config.toml
n_layer = 9
d_model = 160
n_head = 5
n_kv_head = 1
head_dim = 32
d_mlp = 640
vocab_size = 4905
activation = "gelu"
norm = "layernorm"
norm_place = "pre"
norm_eps = 1e-06
positions = "rope"
rope_base = 10000.0
rope_fraction = 0.75
qk_norm = false
attn_scale = 0.177
bias = "none"
tie_embeddings = true
parallel_block = false
init = "normal"
init_std_qkv = 0.107
init_std_o = 0.0
init_std_up = 0.107
init_std_down = 0.0
optimizer = "muon_variant"
lr = 0.00705
lr_mult_o = 4.0
beta1 = 0.9
lr_head = 0.00428
grad_clip = 1.0
warmup_steps = 200
schedule = "cos"
final_lr_fraction = 0.0
batch_tokens = 16384
seq_len = 512
doc_mask = true
train_tokens = 192800000
steps = 11768
dataset = "wikipedia_en"
MLP neurons of a small language model. Each row is named by its layer, matrix (down: output weights) and neuron, and shows model dimensions 16-143. Each number is 128 + 24 x the weight over its row's rms, rounded and kept within 0 to 255.
After each neuron's rows, "fires before" lists the tokens most often just after its 100 highest values on Wikipedia text that the model never trained on.

L2.down329 [110 148  90 102 148 160 133 135 115  81 163 119 139  92 178 140 127 144 144 101 163 108 147 169 171 132 122 136 120 136  93 114 124 101 103 158 125 140 119 107 137 153 173 153 110 121  97 143  81 126 106 126  76  98 173 150 155 112 132  98 137 160 109 141 144 156 116 109  99 132 165 147 139 139 108 122 147  72 130 128  98 114 134 110 142 133 108 144 161 109  97 136 158 136 105 156 124 111 150 153 141 124 130  93 128 177 120 181 151  94 157 122 132 112 110 144  86 127  98 139 108 145  90 167 156 143 122  90]
fires before: "==", "=", "===", "|", "S"

L3.down26 [122 128  77  96 153 170  98 103 118 122 153 156 131 106 158 138 151 143 111 122 120 159 115 134 191 161 133  73 153 118 104 126 164 140 117 140 132 140 131 104 142 153 166  96 149 104 149 141 105 132 110  93 145 127  83 127  91 151 107 137 109 102 120 144 144 103 113  69 146 127 164 104 132 133 111 151 171 145 133 107 132 169 132 148 114 151 141 147 149 132 139 128 118 142 108 117 108 135 164 111 161 143 117 127 102 176 123 140 169 109 177 120 163 128 114 173 120 110 142 111  84 108  96 123  97  74 114 178]
fires before: "==", "The", "===", "In", "="

L3.down230 [116 145 130 142 144 160 157 163 119 144 140 126 107 127 140 109 124 162  97  98 134 137  87 106 120 147 159 107  81 144 125 111 182 104 105 111 150 132 108 147 127 117 157 140 136 131 137 158  94  87 121 129 121 153 109 109 116 118 150 106 124 133  94 141 155 164 119 132 100 123 140 112 150 100  82 135 111 141 121 148 117 159 124 142 132 111 123 144 155  97 134 122 109 185 111 130 153  84 130 120 159 141 127 133 112 166 163 169 129 135 140  78 132  73 165  88 121 123 125 143 130 150 133 119  57 178 135 169]
fires before: "==", "===", "In", "The", "L", "D"

L2.down137 [121 134 150 154 138 156 117  71  91 101 146 137 111 148 151 134 167 123 152 137 118 124 142 110 107 156 186 125 118 140  89 117 151 121 156 105 154 146 136 112 146 134 147 100  93 139  92 154 140 125 106 131 119  95 108 137 111 133  58 149 147 132 134  85 112 121 161  82 109 176 112 127 110 134 184 106 135 115 152 140 141 141  79 163 110 110 131 138 125 113 150  75 137  92 165 121 123 127  97 136 127 151 135 149 120 103  76 128 110 156 128 121 188 129 156 124 108 105 176 112 142 108  84 150 145 138 112 150]
fires before: " ", " of", ","

L2.down96 [110 118 166 109 103 148 122 130 121  89 103 131 193 138 112 118 117 131  94 125 143 139 142  87 157  93 126 102 125  68 147 131 109 131 126 119 114 136 125 105  71 128 154 109 117 153 119  90 131 118 128 159 122  90 122 107 137 110 112  99 168 152 127 122 146 138 141 100  98 161  86 147 130 126 129 175 172 159 141 113 123  98 117 156 101 137 148  93 109  88 153 136 141 150 127 103 132 128 166 143 123 143  78 144 127 128 141 153 156 190 128 101 118 151 118 161 139 110 134 167 174 161 121 120 122 167 147 154]
fires before: " ", "b", "ling", "o"

L3.down159 [ 99 122  77 143 165 130 102 120 117  99 171 135 145 166 175 153 131 197 117  96 101 105 149 118 155 137 170  91 132 106 134 114 140 139 120 134 143 100 147 112 123 131 103 103 104 111 132 127 119 147 118 141 119 107  91 110 118 117 136 129 133 129 142 144 139 102 143 122 141 192 145 131 146 143  93 137 154 113 129 148 125 129  70 122 164 129 101 138 157  90 109 139 123 121 102 125 123 126 121 121 151 170 131 104 131 139 104 117 121 148 162 117 152 133 140 160  97  98  90 153 101 139  73 157 114 104 139 121]
fires before: "==", "The", "In", "==="

L2.down588 [ 78 134 113  93 133 146 136 141 145 135  93 120 145 129 139  79 111 122 120 118 108 152 102 167 108 122 113 112 147 129 139 134 114 150 117 130 151  98  99 138 111 164  98  78 142  82  90 105 146 110  99 108  96 161 153 117  86 115 140 143  98 155  96 137 133  90 118 146 157 130 139 135 127 123  94 118 160 132 111 147 142 111 136 169 121 143 123 129 127 166 130 160 148 131 148 167 117  94 168  83 105 162 139 119 125 182  91 125 118 144 119  82 126 142 100 128 116 138 110 185 112 106 152 132 137 124 114 126]
fires before: "0", "1", "2", "3", "4", "5"

L2.down58 [143 133 121  94 144 123 145 134 143  88 176 133 140 116  95 120 145 162 101  98 138 128 150 124 142 105 123 118 113 135 117 112 153 123 107  77 147 146 133 109 146 111 151 129 170 139 162  78 112 139  90 126 139 116 153 120 150 134 162 142 127 128 128 132 135 159 108 103 147 116 141 134 137 103 115 129 161 130 137 137 147  94 124 136 184 114 147 140 103 127 102 115 137 184 162 136 118 141 141 129 116  95 118 118 124 188 136 161 152  71 131  98 156  62 102 129 136 170 122 139 128 131 144 123 108 148 175  95]
fires before: ":", " |", "=", "\n", " (", " votes"

L3.down365 [133 130 106 135 115 141 123  67 165 161 113 134 129 144 144 108 106 113 134 135 130 125 117 129 136 179 115 118 102 119 124 134 105 157 127 108  94 117 157 103 113 137 117 127 119 173 154 137 161 136 124 132 159 148  95 150 100 148 140  93 112 154 144  56 154 126 155 146 111 129 108 164 141 167 138 141 103 129 162 153 126 108 144 160 158 118 133  87  93 133 110  82 127 119 111 120 137 160 165  68 145 128 100 135  98 127 134 107 116 153 134 119  91 176 155 108  86 112 110 171 113 104 133 151 142 133  94 147]
fires before: "–", ":", ".", " |", "),"

L3.down329 [120  93 137 138  87 138 159 137 127 121  98 118 106  98 115 141  85 144  98  97 186 110 171 143 124 146 136 175  88 126 156 105 105 125 152 146 141 135 135  93 104  99 124 122 141 118 118 175 123 157 130 144 139 136 145 131 155 121 131 161 104 160  93 162 150  90 113 127 161 139  75 105 131  89  97  86 169 115 113 108 125 169 134 134  78 120 112 147  69  98 132 116 118 156  93 128 117 134 163 164 119  82 147 115 145 146 143 124 144 149 133 129  90 156  99 132 117 143 114 146 139 100 168 134 180 109 104 162]
fires before: " to", " the", ","

L2.down474 [128 139 182 111 116 106 140 121  86 133 118 109 105 110 102 162 136 142 125 151 172 124 149 136 160 126 120 104 156 150 141 104 116 156 116  99 132 169 156 161 150 120 137 133 144 101 114 101 117 189 107 161 109 102  83  93 114  87 140 134 140 113  91 116 112 123  94 116 105 107  72 159 126  98 138 161 146 148 126 163 180  88 114 146 155 168 133 131 120 146 137 154 139  95  97 109 161  60 130  64 153 121 138 127 143 115 128 129 130 121 113 144 115 158 140 182 140 130 135 109 127  89 132 132 167 107 143 120]
fires before: " |", " and", "}", " (", " |\n", " –"

L2.down597 [145  97 133 143 150  74 138 112 100 158 137 137  95 138 101 109 150 114 142 122  86 119 102 145 116 141 142  89 153 174 108 123 137 116 142 131 104 117 160 135 163 168  92 157 169 115 139 110 135 152 136 144 136 127 146 104 190 100 173 138 108 123 144 107  86 171 123 140 107 174 134 123 117  71 139 163 112 119 160 112 141 144 153 130 159 118 138 168 105 126 130 125 119  95 130 145 143  60 130 139 134 142 112 162 176 129  90 152 157 115 140 107 103 182 120 103 132 142 110 161 105 158 123 100 136 119 124 150]
fires before: " ", " the", " a", " June", " his", "ollowing"

L3.down411 [146 112 159 152 146 134 132 114 100 106 196 106 106 121 180 163 140 126 138 133 123 158 181 101 170  87 107 110 137  95 182 116 170 120  88 146 109 153 123  95  88 130 131 156 104 127 118 131  83  98 167 113 160 121 130 132 119 113  88 135 140 134 126 165 132 129 121 122 124 149 103 164 107 124 129 139 106 100 117 120 124 142 138 132 128 156 152 146 102 117 140  92 156 127 121 168 105 153 127 147 125  79 104 104  60 120 111 117 144 104 137 140 138 159 135 124 119 110  99 130 131 129 154 151  78 181 108  88]
fires before: " ", "5", "0", " FW"

L2.down81 [ 93 130 158 137 122 170 163 145 145 143 144 105 122 108 138 103 120 126 148 117 128 129 109  84 139 130 148 143  96 122 116 118 103 133 112 113  90 125 149 115 117 131 146  90 145 142 119  79 143 211 147 133  85 106 120 127 147 141 113 132 107 126  84 126 161 186 106  68  95 132 126 137 134 117 114 139 166 115 110 167 158  98 117 131  91 131  80 117 113 146 170  95 175 104 162 156 160 124 120  89 150 138 129 100 142 110 115 100 102 162 110 113 116 145 148 139 134 124 188 153 147 146 123 138 137 136  83 157]
fires before: ",", "s", ".", "–", ".\n\n", "0"

L2.down64 [157 101 126 153 142 142 142 124  95 156 161 161 147 124 153  65  76 123 147  92 133 164 137 101  89 127  87 118 145 165 118 122 144 132 127 142 172 133 126 140 161 142 111 110 159 103 116 160 101 129  66  94 172 104  96 109 167 105 118 101 154 176  93 112 117 140 109 157 120 175 209  89 130 142 149 114  93 115  79 134 125 112 102 148 137 110 139 135 140 146  86 142 122 136 122 152 122  78 130 111 131 137 143 125 113 102 131 126 110 121 132 151 117 141 141 114 107 140 132 100 148 126 105 148 128 103 151 140]
fires before: " ", " the", " December"

L2.down407 [162 148  84 150 168 151 195 124 128  98 119 136 141 111 128 116 134 148 118 102 157 106 108 118 136 100 126 137 123  97 177 150 132  97  69 122 134 141 149 155 114 105 207 121 122 137  96 107 111  88 160 128 158 127  90 141 120 136 122 167 155 130 108 143  99 148 145 123 112 116  97 127 132 134 136 145 157 119 148 110 131 137 144  84  96 146 175 125 130 153 144 135 159 149 184 113 140 132 125  78 137 103 134 104 134 141  97 122 136 124 109 132 193 104 123 118 147 126 116 136 159 124 101 118 143 113 130 160]
fires before: " "

L3.down638 [132 123 153 114 139 144 130 131 135 117 142 155 131 118 140 109 149 146 108  67 133 107 123 154 125 136 148 118 104 153  76 143 120 131  81 115 118 137 120 111 153 130 131 143 147 135 148 164 111 154  89 137 132 111 105 114 104 136 140 103  95 115  98 150 142 127 110 122  96 114 163 144 124 125 120 143 160 127  92 121 109 158 162 124 113 132  72 155 139 139 103 157 135 164 116 129 120 107 124 140 158 124 159 130 117 139 125 184 139 125 134 103 135 113 127 176  74 145 160 100 100 103  82 107 123 118 142 204]
fires before: "==", "===", "The", "In", "M"

L3.down582 [125  79  96 113 112 105 121 151 157 158 109  83 166  94 132 124 155  68 113 109 123 105 112 151 159 123 123 149 110 102 142 124 125 131 135 166 157 154 131 157  86  77 132 118 159 117 126 129 124 125  83 133  93 142 131 142 156 117 100 142  93 146 137 138 122 126  74 104 161 117 150 125 145 110 143 126 172 139 120 114 125 151 115 140 152 117 130 159 141 144 103 118 139 137 117 134 129 118 169 110 165 128 143 162 175 139 110 119  83 108 144 130 107 101 148 120 101  97 152 118 141 165 155 104 114 138 119 150]
fires before: ",", " ", " to", "et"

L3.down134 [129 116 139  91 165 152 136 110 156  88 148 150 137  94 103 123 156 143 120  97 123 136 158 175  97 142 119 140 122 153  96 143 117 114 112 103  97 157 127 136 157  83 132 151 141 129 109 156  94 123  98 155 102 129 152 101  88 134 133 131 112 139 123 156 155  95 136 102 118 122 157 111 129 122 121 153 134  92  85 124 141 142 127 133 100 129 139 165 158 154 114 174 126  98 113 129 146 112 105 118 139 106 155 139  99 155 135 110 146 133 121 101 162 126 116 176  96 149 149 126  86 126 103 138 137 116 142 204]
fires before: " ", " \""

L2.down508 [142 188  74 133 167 114 140 101 125 134 163 100 172 138  58 140 117 136 101 138 115 122 134  88 139 104 127 125 133 150 135 130 106 153  96  58 146 111 118 163 141 138 130 134 129 110 163 115 142 123 138 159 159 104 114 110 118 131 120 107 113 146 152  77 140 105 155 153 101 132 163 172 138 132 108 124 131 124 119 137 122 106 114 137 141 126 107 151 119 145 132 166 166 113 146 121 128 137 129 107  93 190 125 127 109 162 102 128  98 141 109 140 151 100  96 168 139 132 127 190 127 118 114 124 119 120 155 112]
fires before: " |", ";", " |\n", " ", " New"

L2.down196 [127  92 108 150 140 125  96 125 142 134 114 135 149 117 150 115 148 132 137 139  72 111 147  84 109 159 142 133 136 136 148 126 123 134 150 109 120 130 119 167 163 114 128 112 124  94 175 144 103 103 104 132 116 154 144 129 103 115 130 124 140 111 115  94 194 132 119 146 152 112 111 125 139 118 111 110 107 105 128 115 111 138 121 112 147 118 125 120 133 121 110 166 133 125 118 118 121 120 164 134 114 138  72 172  59 117  88 124 168 171 118 207  82 138 163 111  94 136 121 187 137 100 125 126 129 107 106 167]
fires before: "-", " "

L2.down485 [133 183 118 110 137 149 139  89 118 111 142 128 127 140 134 114  87 153 127  90  94 144 160 139 174 187 130 114  96 139 153 122 141 178 141  92 127 128 140  83 114 143 119 119 100 141 158 111 140 103 122 130 120 128 136 146 137 124 206 154  87 114 146 114 124 160 144 134  94 159 113 141 103 133 119 117 129 105 138 148 172 166 102 108 141 110 133 102 128 117 101 151 135 174 147 140 150 106  99 117  71 134  88 123 135 150 111  93 168 115 101 153 113 132 126 136 133 111  96 135  93 111 146 131 102 124 118 119]
fires before: "1", "3", "6", "5", "4", "8"

L2.down621 [114 138 153 110 107 139  83 172 114 132 150 123 133 120 125  93 112  98 153 149 124 120 168 141 127 132 146 132 114 123 114 127 146 167 156 158 179  95 130 127 118 155 132 120 105  74 111 115  88  97 104 139 153 156 172 150 101 136 140 130 110 130 125 168  94 117 107 121  65 141 143 121 121  84 139 124 131 119 183 114 129 139 108 168 179 150 130 144 124 162 158 111  86 112 160 125 130 101 133  91 139 102 164 123 130 122 122 126 136 108 208 122 154 163 104 101 111  84 137 115 125 134 110 120 129 152 133 119]
fires before: "===", "==", "=", "|", "ected"

L2.down447 [140 116 122 121 130 146 103 119 138 109 124 145 148 112 160 108 162 156  68  79 160 137 106 153 134 136 161 111 105 119 126 130 123 127  97 123 150 136 121 114 118 153 126 141 118 141 151 157 124 119  91 141 150  85 118 109 135 121 142 119  89 119 108 166 146 127 109 104 124 122 143 117 106 104 122 122 181 119  92 118 129 135 171 126 141 118  88 125 138 129 116 137 157 138 142 136 110 106 146  86 163  77 158 112 113 159 152 161 134  97 136 107 150  94  99 194  95 137 141 128 121 129  74 108 144 119 157 184]
fires before: "==", "The", "===", "In", "D"

L2.down289 [113 144 156 176 133 126  82 141 118 156 136 110  80 121 125 131 111 141  92 177 136 144 136 112 142 127 146  93 155  99 156 131 162 117 145 155 160  86 149 102 118 145  98 125 147 127  98 132  99  98 155 115 114 104 119 103 144 126 102 145 138 118 135 127 135 142 143 160 134 103 147 144 157 137 125 135 151  90 139 104 140  99  94  57 154 154 138 105 128  87 153 117 114 118  90 128  87 119 102  91 152 163 136 137 138  82 106 150 160 131 147 132 122 133 107 181 128 130 149  98 121 118 139 136 160 178  90 132]
fires before: "|"

L3.down604 [131 139 127 169  79  82  92 110 177 110 114 110 134 121 117 134 141 151 115 124 149  89 102 164 120 129  98 133 156 145 146 117 164 115 114 158 144 106 119 135 177 113 115 104 140 158  84 171 101 124 138 129 125 155 121 118 147 127 152 129 111  89 128 100 162 120 135 106  92 153 116 132 146  93 114 103 161 140 128  80 115 121 131 127 108 140  70 125 143 115  99 129 126 124 116 116 153  98 148 129 187 123 160  91 136 130 108 107  83  96 126 145 140 119 128 164 126 123 159 147  84 179 146 166 142 109 138  99]
fires before: "|", " |"

L2.down631 [109 145 116 130 105 107 121 122 115 127 110 130 138 133 136 131 169 138 116 150 112 132  96 135 151 158 147 139 178 115 178 163 135 176 133 123 120  82  84 146 176  91 141 135 110 106 145 123 123 147 168 151 135 151 134 136 117 115 129 111 155 154 116 147 136 114 127 165 115 130 149 206 158 117 132 160 128 151 159 106 126 139 128  85 171 102 131 118 145 153 110 140 133 171 111 106 130 116 140 123 109  81 110 104 136 147 127 125 118  92 132  91 107 111 142 125 131  95 179 148 145 107 103 136 107  74 121 143]
fires before: ".", "-", "a", "ject", "ater"

L2.down158 [142 137 142 112 142 160 101 136 134 135 162 133 134 121 142 107 157 149  95  88 130  93 112 158 150 138 121 110 121 120 126 122 109 131  94 134 136 122 123 114 115 144 111 151  86 102 154 169 120 128 103 134  88  70 123 129 100 137 162  95 112  93 152 180 181 103 127 111 130 112 162 123 136 112 128 126 175 121 104 157 138 119 133 150  97 134  91 136 162 133 106 121 135 158 123 120 114 108 125 108 189 103 167 125 121 175 101 149 141 100 144  74 165 139 124 141 109 132 138 123 131  83  97 132 164 100 113 210]
fires before: "==", "===", "In", "The", "L"

L3.down197 [119 142 206 147 145 140  87 125 128 126  96 123  95 129 108 172 169 106  96 113 156  98 140 127 134 154 116 127 152 143 140 115 126 153 107 184 162 140 123  94 129  97 142 134  99 139 107 117 115 113 148 182 126 124 193  99 156 114  90 133 113 123 137 136 122 127 174 130 108 108 115 141 139  77 111 130 134 160 104 154  83 149 149 170 141 124 133 112 112 119 128  96 108 112 112 131  94 111  95  99  97 138 138 140 122 168 136 115 167 124  96 115 125 105 147 139 158  96 115 176 111 137 132 146  97 128 166 116]
fires before: " ", " the"

L2.down516 [128 146 123 113 148 133 118 151  70 103 139 145 164 143 121 111 106 126 108 145 159 145 152 114 146 114 112 161 104 156 113 125 107 146 147 109 128 142 124 115 117 170 125 179 116 169  84 111 136 155  98 125 124 142 154 102 166 142 165 106 141 118 158 149 121 147 136  94 136 150 148 150 127 110 124 140 151 119 164 121 113 110  91 124 145 119 108 116 125 101 105 144 109 177 156 129 180 134 183 137 121  61 167 123 138 126 115 105 150 115  77 105 160 142 127 109 158 128 118 148 146 122 129 174 139 106  90 108]
fires before: ".", ":", " |", ";"

L2.down548 [113 121 128 170  93 132 121 149 118 135 136 126 113 122 152 137 132 110 106 159 118 153 124 160 118 144 139 158 139 101  89 121 105 134  94 158 138 142 116 155  79 139 107 177 139 134 114 150 116 143 127 100 123 120 152 124 144 154 132  37 143 118 165 115 121 105 160 131 125  88  70 138 125 114 106  72 138 100  80 159 177 146  89 110 107 113  99 120 145 128  99 135 105 119 122 100 146 158 115 151 157 167 148 122 122 121 165 146 129 147 147 127 133 144 135 166 120 177 128 121 141 132 128 108 175 154 126 142]
fires before: " ", "t", ",", " the"

L2.down250 [164 125  78 102 151 126 141 127 117 103 134 111 193 141 157 121 107 155  76 160 104 109  97  84 146 151 142 119 102 164 148 111  93 123  99 135  98 114 126  98 124 157 117 124 121 132 132 150 166 107 134 138 212  99 111 106 146 143 135 164 124 106 174 130 123  81 127 146 118 113 154 147 116 114 132 134 173 108 151 114 162  93 135 103 116 116 120  95 167 121  88  91 167 134 154 114 112 139 163  86 119  88  81 157 119 126 132 124 150 111 143 120 116 151 128 124 125 140  98 163 157 115 115  76 130 118 129 142]
fires before: " ", " in", "leg", " to"

L3.down366 [144 144 137 133 107 136 120 137 141 103 126 121 112 151 164 100 110 153 105 174 103 132 139 155 109 116 128  85 131 155  96  53 134 131 162 151 136 149 109 133 122 122 120 102 145 141 150 150 153 142 126 134 106 134 109 133 157 114 134 143 129 144 102 124 155 148 134  96 151 138 126 141 174 159 158  96 161  94 134 112 117 102 147 168 119  99 125 123 108 119 139 126 124 116 153 117 134 138 170 109 104 163 115 121 178 145 132 159 102 106 110  90 128 153 118 174 119 105 132 170 127 124 131 138 119 137 114  90]
fires before: ",", " ", " the"

L2.down39 [114 114 138  77 123 132 168 138 137 151 114 169 135 176  82 103 150 141 124  80 124 172 177 126 123 151 129 185 159 100 100  96  54 123 116 127 104 144 118 139 133 102 113 100  97 123  97 135 116 115 139 124 133 117 140  89 118 122  97 114 108 116  85 148 132 130 148 139  56 154 126 137 124 134 156 106 129 154 150 130 135 140 141 131 150 138 115  97 126 121 135 139 128 159 149 137 133 136  91 145 118 152 144 130 137 156 106 102 170 175 117 158 112  68 123 149 121 160 136 111 111 127 112  98 116 130 151 125]
fires before: " ", " The"